python train.py --hidden_size=512 --head_dim=128 --hidden_act="swiglu" --norm="layernorm" --norm_eps=1e-05 --attn_scale=0.0884 --init="trunc" --init_std_up=0.044 --lr_head=0.0142 --schedule="wsd" --final_lr_fraction=0.0 --batch_tokens=65536 --dataset="wikipedia_en"
MLP neurons of a small language model. Each row is named by its layer, matrix (gate and up: input weights) and neuron, and shows model dimensions 368-463. Each number is 500 + 25 x the weight over its row's rms, rounded and kept within 0 to 999. Numbers have three digits each. A neuron's up and down rows have the sign that makes its largest values positive.
Before each neuron's rows, "fires on" lists the tokens most often at its 100 highest values on Wikipedia text that the model never trained on. A number after a token or word is its count.

fires on: "," 61, " whom" 6, " and" 5, " (" 5
L4.gate1875:538458517506450499535495544496506504538511488484489492484478512532518528521521481510497529531468500507513461501515550484475554476534540550506489497459458472535521504463485491497533486505545473530550498503482485502499483490435510504493518461458493499493502492509496487522522514497500474525
L4.up1875:487493551474502509441504497510483473505462485514505513506489549472544493533498464514517526524484515490522537510490509491486532550487484466520520481472466528535487494512505501496526524496472500488535512518533531542448468464535562497544485459483477480514538521533546459551516513500520477516

fires on: " in" 50, " of" 35, " " 5, " for" 5
L8.gate1289:485516503531497531498519530492515500489470547544491526492514534534481517506433472470500509517477488482512504479497510494496458499501522493497507500508556517536474509479508542521496514512499489476483517489490500528465493525521522481509518497500486530493491489511471429465535498503480467501
L8.up1289:488526486500445560485464540476511461526512506488510549550477487542475502458490482522476543490499520486507531505476532470496556486523482480533441527488546486493509492514509505511485510487505444527503490478504453468466477509508524489489482536500486494496491499495503530465506511470486456484

fires on: ".\n\n" 24, "." 17, " when" 7, "-" 5, " about" 4, " over" 4
L4.gate146:473542490475511493511484501486508509458497471473494490498465453519508513500497486504469526534523524476488506494523568530474504517500477522533561497486510472493538496502502480503482494450551562488499519472504528516529483516530535513509509490514511539477509487489498508497494459495469488533
L4.up146:500516506502493485537471499500482523489498540508495516476503489523508521502479483463508506531474509463497500490491541473496489560559481473533529496486476501522512512522541544507512506469534543499516514478568488486511500530529508503469541491487550488495523500486493467510494483445479428500

fires on: " and" 81, "." 6, "-" 4
L4.gate1596:475554484504448514526534472490511473515513522474461452501479486506493495524502508492497506513467495502456504572490491527513491494483542541486539520512531468482485526554495499515498502473552551511529506476481471527499485451492474475487518474488495482511562509529480501489485519485506464509
L4.up1596:510494591479497468543461508475527518513488496483468491496528535523557473507505494476474529488475478500514496522531470481490502510544525506496540483523475543558531486485532519496522516486475447499530470479507503532461506447504498479499490529491498478511524503471499489511515503467505467481

fires on: " of" 44, " in" 32, " from" 12, " to" 11
L8.gate1063:531488463526473495477538536533551494521506501548470530502468498501520455523479461470481484492508481476514481544538508502509469491478529510487493488441483530493486515485500537513498579529469490489451464555489487523478474507526511513496477507462522459506484522498499465499496537488501463475
L8.up1063:482456480495495518476451491460467537520537497498496494516538519512528521485491463491559470501493539580527494528557517469509473487501459490535498514485501458461522465506535456466496492538488459520496520504468547509492492505508529512488501576493475524475500491483503537492502485458476493488

fires on: "\n" 44, " (" 19, " " 6, "–" 4, ":" 4
L8.gate446:505510494531512519525515487453498519548501512510514498529471517483486500537481458516499493484470511459536505519493518475476502497508505509499527482484488516506528467509518469490483504552493499487460508516528511527499521478507477472494481442502480527469510544535497472461472519487482486501
L8.up446:541491504466511539496497515473497522487486501497486507457493502502531525497501463542465439519579445494489519509499524491502528508537472494514492459520535520482489511496494484487494545484498481544531536528555505465485480523474500521469510527500452518549509526523488492497500493504447508494

fires on: " the" 39, " what" 10, " and" 9, " which" 6, " whom" 5, " who" 5
L8.gate1084:513521502523463541503477490470521473501489485505513502506496532519502512585530519510478497502465466531510437509477537528478525482525486495482514499540470481505514496494506465493497457478489523481522475454494490498454544508513519486491495507499469500463506521508520514491517479481462517530
L8.up1084:431454491518497493498537475507492494489517501484518508516489513521524556508537481521488494475495502528539521444517497499468481507560464458503488476535453533523476483527465488522494466486485512502506471484489517500466517515460518494492460504524470558513498466529539495511506530520485483490

fires on: ")" 30, "its" 6, "\"" 6, "ile" 4, "D" 4, "." 4
L4.gate1615:471509488487552474531512449460502489493493483514502471501484505579549536525495546520485487554519456492485463504489518486500521437489460499487526461529524489497512460490449489524461470507466516510526497504500411490535525528478513514522490512471466528560489480469498478554477471493501482518
L4.up1615:487479507495495452499472535485456496510501545509498501503467503496525561505516521486461453521526487523497448476491487508497502507466478477446511481495528500521538535504472421459567487448497539463509475491482463455535507495515503517491486477470534509527487492522528515461509545486470519478

fires on: ":" 23, " to" 14, " from" 8, "-" 6, " " 4
L8.gate234:503519532498528480500474492500533483526499518518495506500479505479476486508515512536507486474500478482517503493480534492493472488468489499444471492486540494491488464473531497499521501544475519503462510466534463527517526524529532476502486527484478510457453513459482517501534522544462521509
L8.up234:527508502488508543522495481488485517464527523512492484477512520513490526505494476519521459514489460506471559475467507518457505537512484462514508511544508502489478483496522466490498544526542519501458515490521502456510502524497516518445493479500493448500464494493547500509555471506486486496

fires on: " to" 24, " at" 16, " x" 7, " " 6, ":" 6
L8.gate1314:522479521481502493521525477462462506511517497491504521474487487478462495531506499499519523490488537529475512536513482512459490466471500463510494514496509536462486471476504488551491517505508492533451463486519433494531504499507510511454518485508506491480491507497527502480475528498460491528
L8.up1314:495497533472492491496528474504471499467485544498530461540454512480518517507484494495547489500510493517509547529524475526478539489507500513502496496521500539473499457514492519470485517519466561492479518499488492508496485490488489483487486484496500517511534505517513477515547483464485544493

fires on: "-" 42, " of" 12, " " 7, " to" 6
L4.gate1002:482523498554501514455485460473584516488561551510489496537499529468488505538466495509477484496495451478521511555501520515492519510471526512499466485515510533507481515495497486522499516495478516496470512475490525485519516523511529495532484547524502480449502499521519513518505542467502521464
L4.up1002:516495492509437488474473466549499458497541517529541494534481489522473500506483459516540507474515528485529515503509474523506559528479459530492498505420476486498495486432519511525477517515489493556494493514481532477469491552516550474491504516509472513539499511506497511498540520482439486515

fires on: "." 29, ":" 10, ")" 5, "st" 4, "ings" 4
L4.gate1026:481484480495480444511513471497495482508549484459478512512491519515507513508483489479503520496499471476536471522493495493503460468462471468534503494515488498452494520501509508507453474569451523491548485498502489494512467538494493512491513486502499531505488525520447481520480516461501483488
L4.up1026:513484465464521489465466501489490463522528507474511488483510508559510511525508503521443469527461491500493518526478523423508482541514455471493467477480494502478512496505480472443511516509511486503533544533463534499494481520531514472531515462493526482535483538452450475481450514479525523474